config.yaml
n_layer: 8
n_kv_head: 2
head_dim: 128
positions: "learned"
qk_norm: false
tie_embeddings: true
init_std_o: 0.0
lr: 0.00368
weight_decay: 0.11
schedule: "wsd"
seq_len: 512
doc_mask: false
train_tokens: 413100000
MLP neurons of a small language model. Each row is named by its layer, matrix (up: input weights) and neuron, and shows model dimensions 16-207. Each number is 128 + 24 x the weight over its row's rms, rounded and kept within 0 to 255. Numbers have three digits each.
After each neuron's rows, "fires after" lists the tokens most often just before its 100 highest values on Wikipedia text that the model never trained on. A number after a token or word is its count.

L3.up622:118122065137149149116174161133103186143084112076129128127116112087122144132151136144119111102106123109098123085119118137128118113150104110133132099063149124166095157148166153104122120084175139118165143116109082117154081168146137138144151114172147140143146134167099155118138108085146122136169130159113099130144139097132165153152137097130100164112121134138109140112116104096121104123127120063105111108147125139108157154112115110118091133128193156133125115157136110184123119141094131119157107129100144144107129126089135141141124104141129120131140150157134110133122142125146112122
fires after: " d" 13, " r" 10, " K" 10, " c" 9, " D" 8, "r" 6

L3.up856:141136084148129133160151133136117122142093114110156077110116153166130119090159122119135151133125076131138118142128119148123112116090077111153093123097122146085082122135080125116141138150119126123144131119172135143140119124119121120076099105142127133146165128120140096110107113139126127181149141135128122216152158161144157137144135101143111178145119121116143127093120154146134159106123167117124140118084150141160132109125146158160122145101122153146118139094107069116092159152138110085148127130109164140146175094101149105128111143134132157093150118055141129183152117144110152117
fires after: "l" 40, " J" 18, " L" 15, " l" 7, " Y" 5, " y" 4

L3.up769:153084114142115143127102079145126131087145118105149103130136136167123154121141133122130124158158170111145075133121115131185131106120098054169112122118126171150090092146165115131120156124148142068133148116134159151136155120129117117077125094154118168108138129151121159109136160147163123136097113133151096106127130100107155121130121123126152102136121156103153128103133143138138142147129179155163159124108137134128162102154141112139142154086123127125146124120125132118149133088145108137097138146096138101159116126076197116137121176102109158135119135110125072111120107133128148139
fires after: "r" 30, " con" 23, "f" 8, "ist" 7, "st" 7, "ro" 7

L3.up183:098146113180114132154143185146149099140139121091147123127154106132117100133130082149148172150097080129146154148098161129129130138122125113106088123096143138102081102154113073108109112141108126143105106082142152159103137177168126143124109136150135103140093127100125116121122113123116165140172128139167093116083124140109115139127115127147124142150157115126097119114114102104144126096094137149171120137136171119131126138130134125145155116125141088145168115110100088115149119186136143091120094161140085117128193149120157191095092119114097116126092139116112106147136144120132154095
fires after: "en" 30, "an" 18, " l" 14, "in" 12, "i" 6, " L" 6

L3.up110:144109126175094146091133064122099116173144070130162104107114098117111131159155122103130162157129104151153099124132099112120135144079140147120141150186101146142114069117162120149145111166161140161127094166106132153142128133114142106116144091099114133126177131123114132140164124134157074133141157151143120105118171101153123113141158125120158117130152111118141126142111163102126134138118092154117118138113108154152127126118145119143100146121145148108142144160111128126147160093099106148098134120126134084135112117157148112117093120162105108165089145105140160097128093133113132150
fires after: "e" 41, "at" 8, "er" 8, " st" 6, "y" 5, "i" 5

L3.up799:126180126151148128117105185135108108129138109118089149111143107115112153159080149150148106169100156096122159132139120127146148101141134158079174127089118136147121138134114119101088128117148123148128125112111106099122123156156101164174114112147129100185172120156154113107153122154154148130177111138131100090134130136097140168137136136142126137111103114111099100144116089095128134122133132105089135088169142114136125107152156159154123145106111112138118137120145093138107128129115112134108105126120136135108166132092143050100138154170154127059132162134150157141125184090112160151
fires after: "r" 25, " J" 23, "if" 11, " d" 6, "an" 4, "or" 4

L3.up863:131142109108152132109131103074125117146123133141124080159177189137113136106175125109092116135123120153130164091131125104127113160128103077118114139148133110172133111133120140114134102166119147151142127159093098161101144135092099129125123136112139155111093101119120122119107116126098143116089188118145117136142123153102105213094090179110127147102149139121120166113138161146148104086083112074145117127171159075114079144132126145125116129164149103136167132121156134121129101112107187131149138114153176137167143133101144135149164130136086114121119164151131121168118153113145123151
fires after: "ot" 14, "and" 13, "e" 10, "it" 8, "k" 7, "ap" 6

L3.up417:152101141119144110143152131148101101136151156120156135132109126118116126109144185121176160122144137130122128138126112112145130090163109114132150174124135083134114113105099121162153110123115150126128114091116106143136160141060152115104112174106147080150081145116175116149133111157122184131093132117136143155102121150147095110101126111155156104111110158113136149168121124107107135150100132117120188101148098149153149116141144116097139157109111135177129167153108129168146096080101131133131119171087113155114132144125108096134124126066141157134093125115159106103117098130135099156
fires after: "al" 22, "her" 17, "ial" 7, "s" 4, "ary" 4

L3.up67:121098106122111128134158112082143121114101118146118148142141086124122145162074125145147110138128163115110122151077151131137136140135129107149121160069147144092118112109112180107105163103103152096119129131156148124117128128130114149150166154165147103124158108140130108117125134131128111103101067131121119136140122116125124102126159118141151139110106130176124164091124109123139139140160141105165130149096109133135168165092124174132086159139141127135162138139095128156094106082126110102090118114149074137139148157133122142135155139090097141084133150102098198108123126116101126138
fires after: "or" 30, "er" 24, "r" 8, "p" 5, "v" 4, " V" 4

L3.up9:113128128108120162104144133155138097156155150170146093140133122143128161108147108121113139106144150087146127103156141153160105139155162138145127109143133164144131089118139160103114148119118163122086151127133115093129131130123157164120085127131104115143110108151129148153147111093097098116110157079145129106121142107139117115079113105109144125128141129119116170147119169124176108135068106147147111133129176166132145136082124155108145091103104132126101123115120113114138144083141129106160095125129100131139122153116143158131088204067125168113092141157130152140158113096150160147
fires after: "ed" 23, "em" 15, "ord" 8, "om" 7, "f" 6

L3.up146:112111092133121104125128080077123135112164101144110108163136106128121138120111104148126108138169160154116109123146141134098137137135113077138119124102162105123131079129131147183126133074105142114114130132146157149105082154129160132177140116112100126127113123178142095136165150149148128149128196130126114145159156133146129161142140140120092149126122112118116143076152168109141099144139111153106108159102079118105132168135095112145148154106149153128156133105125133123116109081118120092137136145122107184165105120102178155115098156161134142125144179130139150134126157157092147144
fires after: " r" 37, "v" 17, "r" 11, " d" 6, " v" 5

L3.up407:119143086109122139104149161141140156109155098137148110096107141127089166122123116119132105120144135094078140123128124154091098118146121099135113149144138162153120144140099075096118136123119144159106101123116140129105118142141108133114154138110132122108169118158115119161138114179050110133110151085168147120133100098125092141077106134110118142123114182114144159075149175140192126125139167119148123146138132092083141142112108167125114098120115164120127152147177137111086134131166129147157138132127124140120100108111135152096134186120117118110104127172123130092148114115100106135
fires after: "em" 21, "m" 16, "ill" 13, "and" 8, "ed" 6, "v" 5

L3.up152:103168148160098134128119143101129121121140175104120102092130105129130185086089131120130170143106139129096125159146123133157154132109128132147130167122117147129082133146095131122094149137142152123085127128077133070155099156122085175125102116126131102139156125202116088132149142139137133092167130132137127126152130124156107087137107178129112114160110134147140176123153099133123110138146107091149133124124142136142141138072163153184107153112128123145137140122105151139111156120094121120086102103115114146140147093111102141144175135119133124167103162135126128125134112124130090148
fires after: " d" 23, " J" 13, "j" 12, "er" 9, " D" 6, " " 5

L3.up708:171136141151142114140147110122107143130138153111131116107125174143090096120176172113165134130108118118110167108108138092129122115183120088128150137104116091128151105060125125142183101159109125176119119135134111138125132139083138168105099162113130102177080130111188140160148084112115129138134138126119142127131115135153112118115155134141140098111083134103115135116138162141108089169079140135162162106146103120138092140152161133122119144124133115152120151130128147152138078107127139123113097161085089130123145125123134119163122139065141131162073160119135165127147109137123129159
fires after: "al" 35, "ial" 9, "ic" 6, "ary" 4

L3.up784:127098097116100134195122166108145137127116116173101169114126137140126112126176133124168154115152129128111163114103149084102153131143136137131121125129106143118101139103073116116080132107091159187115161095135135110148122125169147129138090169180158150142139145133136129140140094140151130106098130163123113111148133102096160135122170163145109112171119142128099143141110195146166135143122152130118101138100095097140099161135080094137139085076131138135131115164133107097133136085110136117122146106102141136104132116119117120152109153116176117139142079123154129116111162109126136091
fires after: "ed" 15, "nd" 15, " R" 10, " his" 7, " r" 7

L3.up450:130122155166142119174162079103129147113146128132121112186145138126098148154133126115153129146119127150153076124141155115151101141138158134109129112116119122095109110124115149140071155154159143125085134148106151155130128092134126103091105086177101114138124072124091105125131184165135114102132141098153090100126135135112127115168145138143089143132113117168099122162139106117131109159131155163096127131149109116094145142091136132136122134119176156141152129097171112126117146131134110137120142122092171124148117103160115145138087169124116119154111151128079090084115159145125177156
fires after: "r" 33, " wh" 29, "b" 13, "or" 5, "f" 5, "m" 4

L3.up603:113117089152119107101138116134132126107135114085120160111160133144135157105119117139096115108163118103107131114148119138127141114127140126142116143113147146101114162117125106099158128113082159138160102112123138138115110198158108150113078110131140124134149149116124149107148151146071141107125158180126084123121111160112142121135144109169153135128140098119129167115134106126111090121123137113099166119112106104070142140139119120097126152119154133137107117196117170166118142113135142134119174135130098159122150140132129175163078113123176107114071126130141136069185163135078110133
fires after: "n" 24, "en" 21, "nd" 10, "ent" 7, "up" 6, "er" 6

L3.up741:135111104134124143135139139162130115094095128108150114097108120162111117165148159124136145112143127130143096122122136105069143097132125128177125139070063115097128136092125169117125079097133096119094122135141165138147136156146108130133153158052134161155146150081160131130165085090126110112132106132129185161150114130127132140175132147128110103120120156144121140131089146131204148120141123124140123096129160155112116119149159149113155158083176102131151192123100096118173105109125109136129073099111115122112141149139118111128121150097088149120137150126140168155114130129150125156
fires after: "a" 18, " de" 10, "." 8, "us" 8, "e" 7, "is" 7

L3.up728:167170120161093142125138119130082126185118106124111118111119123118124131154127112107177123177117107113134118110112119112134107102100143147190135158129131112133081138096131148090139138120142126098135101132127125150158102145162132106109160157121159112098163107157091102164106108119148096084121186128151176117159102138107086157131114113078122095132162143120115131159181125148140126115145141144100128114105134124146138111105169143121135152108146107154146121149154153105095119138108131129119095120166133118102126136115151107087139118113063133149134114074070162084109092093151156170
fires after: "ec" 23, "e" 23, "H" 11, " h" 10, "ri" 6, "i" 5

L3.up773:142122140173100127150132068144125148143159155130157114103162096131133158101144121148167109139102118139145159090141177152142135158178133160145085149160133111134165099121170126120141124135151129136086113164114112142132092108131116148090166192161089149117126149093136095131128083113103117133135123152137134118154108128132164177113136127145132134148089117111110126111134150152134111141120150127139107091147101078141113099098122134137117103126152083163134101112145127123176133092157119137155124132133127126157155141165132152126157119165159128107071167171127128144146099130124145117
fires after: "an" 19, "k" 19, "ak" 9, "and" 7, "e" 7

L3.up981:127170138131130117138124166106117111157161136142173132119166150137142096124143152135150122142111124140099148153094128104105119165107091091115124095149142130135110108092127146123111147131129130145107078104135118171146156099152093129071137157132143080163079165152095158089131089139127148151121110151125143139147183122132149121166162186124124098136110105151097143112125118120137141139124133177053119133185123121151130097133090149068124131125098177129115138128113156139156124165134147163137126116150087155119142116123123122137116109154152084086081120146133131104122092124084134131
fires after: "p" 15, "o" 13, "l" 12, "k" 11, "d" 9, "an" 6

L3.up971:113139101165142141163119151132148166141119135128130150135128132118122080066161130139122126135115167117133159146144102127128092125124112130096173136092174143134078099105132131137079123145118147108153138126133109126142132143146102134121131190120137119129146100149109138136124155124096115129113081129168103125134122084171119101153171170118142145094106153162160169167119132077090120145115127125099113144121139141071095124109126072097123107127130110138102112119159113139130112077120151157135104100152143149135135147091100126115086129158184121106127114154139158080112085177095109125
fires after: "es" 23, "ld" 19, "an" 8, "o" 6, "man" 5

L3.up650:173127069157117159164096130129145162110146116155111103125095114140125124083135135126156113143123158099066092151114095110110083120107154129124150137110132098159137114142139128165123103142144127121105118109145087103151140125147148132059122116183153130115122145091151130150145107147123105120125137142134115130110097073120108133152143149117169143113140176135101129147147114136089145123141158119106146123115105118163079124196092162157134141085108135119132142108118149092110093108114118110122111108125150156120098061119119113122119142141167162112150127136153136123124099146125063146
fires after: " s" 46, " p" 29, "es" 5, "an" 4

L3.up198:096123127164125166112159132117115092102151122142122094139101136122157120121095122124123176110151095126085144148091141108105159154140152140120188073113108150137121151123140142102153139159130145188106082129118104099071122154146127120123129135118116103145131141125142132180139117184114126165123142140116117118106111130096120121144131136116126109139140124121100142135085144112158125151091108091131104154146111114081147136126102086133134133138182093144116127146145139148083111102140158146095126126135141195111127162094128149150144165150122133087122123139153136162135135151100161139
fires after: "oc" 17, " d" 12, "ent" 11, "up" 11, "n" 9, "al" 7

L3.up557:116109114134087143115155087139116094149139124122109140120125119156066128168144135132122086091106128104140153085131103150154145169132167088124135135182131126083124078157142119129139132170112073159141113152143156142188140136117172089127131134086150142101122118131121073130134129123084136164114166066118176097164120145111126137066148147159129122121134115115128092128140157138112152168124124166115102128106087144162085140192177118115116158124153080115124118142134091125140099119125109094120132133173123136133142165123130137105120122117111111152129107134145143103138159096114131138
fires after: " Ch" 22, "y" 17, " C" 13, " H" 12, "h" 11, "i" 5

L3.up828:146132081170088131140131121124143132153143149066168066114152141136111107129134101114109120101142118158117114078147071125158156125193139098121104140087119095106122128179123089093102137138140146143144101105107137163129134123122101139149123115143156134131131141098129125122093095130122156143133146125146116155089144143155123124126156168139108140136122084094160135126118140118144126080110100164145140115181174153067141128142176159155169159114091113146163151115128127134109152127105114133116130117171114105137111142138135146124100138114131144121108117132147162114138097144149117090
fires after: " l" 34, "er" 13, "ul" 11, "l" 7, " L" 5

L3.up47:123083095122092089093155121168178126113106115131109110120108117133142100140130096142104112128164122122155131078129147106107158161105096148136121154165087082118143090120117108124143138135065112135094147091088151123127128132146134143144147115109115160133095135090096142129129102099112174148106092112127140111159144103089102123173151154145151146105127151150103129101140119148140129127115132152119094170095116156146086109163152136135157132118132124123142113129118103171142135143099117162151121131143135123128128139097199141171109083116142148105114137148173154146128150162162124104
fires after: "is" 16, "i" 16, "c" 7, "v" 6, "z" 5, "us" 5

L3.up919:104131120140114138138117124141123106124149087130131132106120116126126163139139117127115132115174161094166124189111130131106149105125121160089151138166125104134097156129131168123104113154138131179148080116158114129166143145079096178095105160119165114096134106134133132120135125123072123148120109121154116154161128129114114091128093082132140167069111175123143162140138176141148163125164142171109096137156116113127144124090088062120118110104105154134116133116123124143080131110119139158119098126149162137112128143102140101108150101150176123156147112144111146119144105087121150116
fires after: "an" 18, "ish" 12, " U" 6, "ian" 5, "ine" 5, "es" 5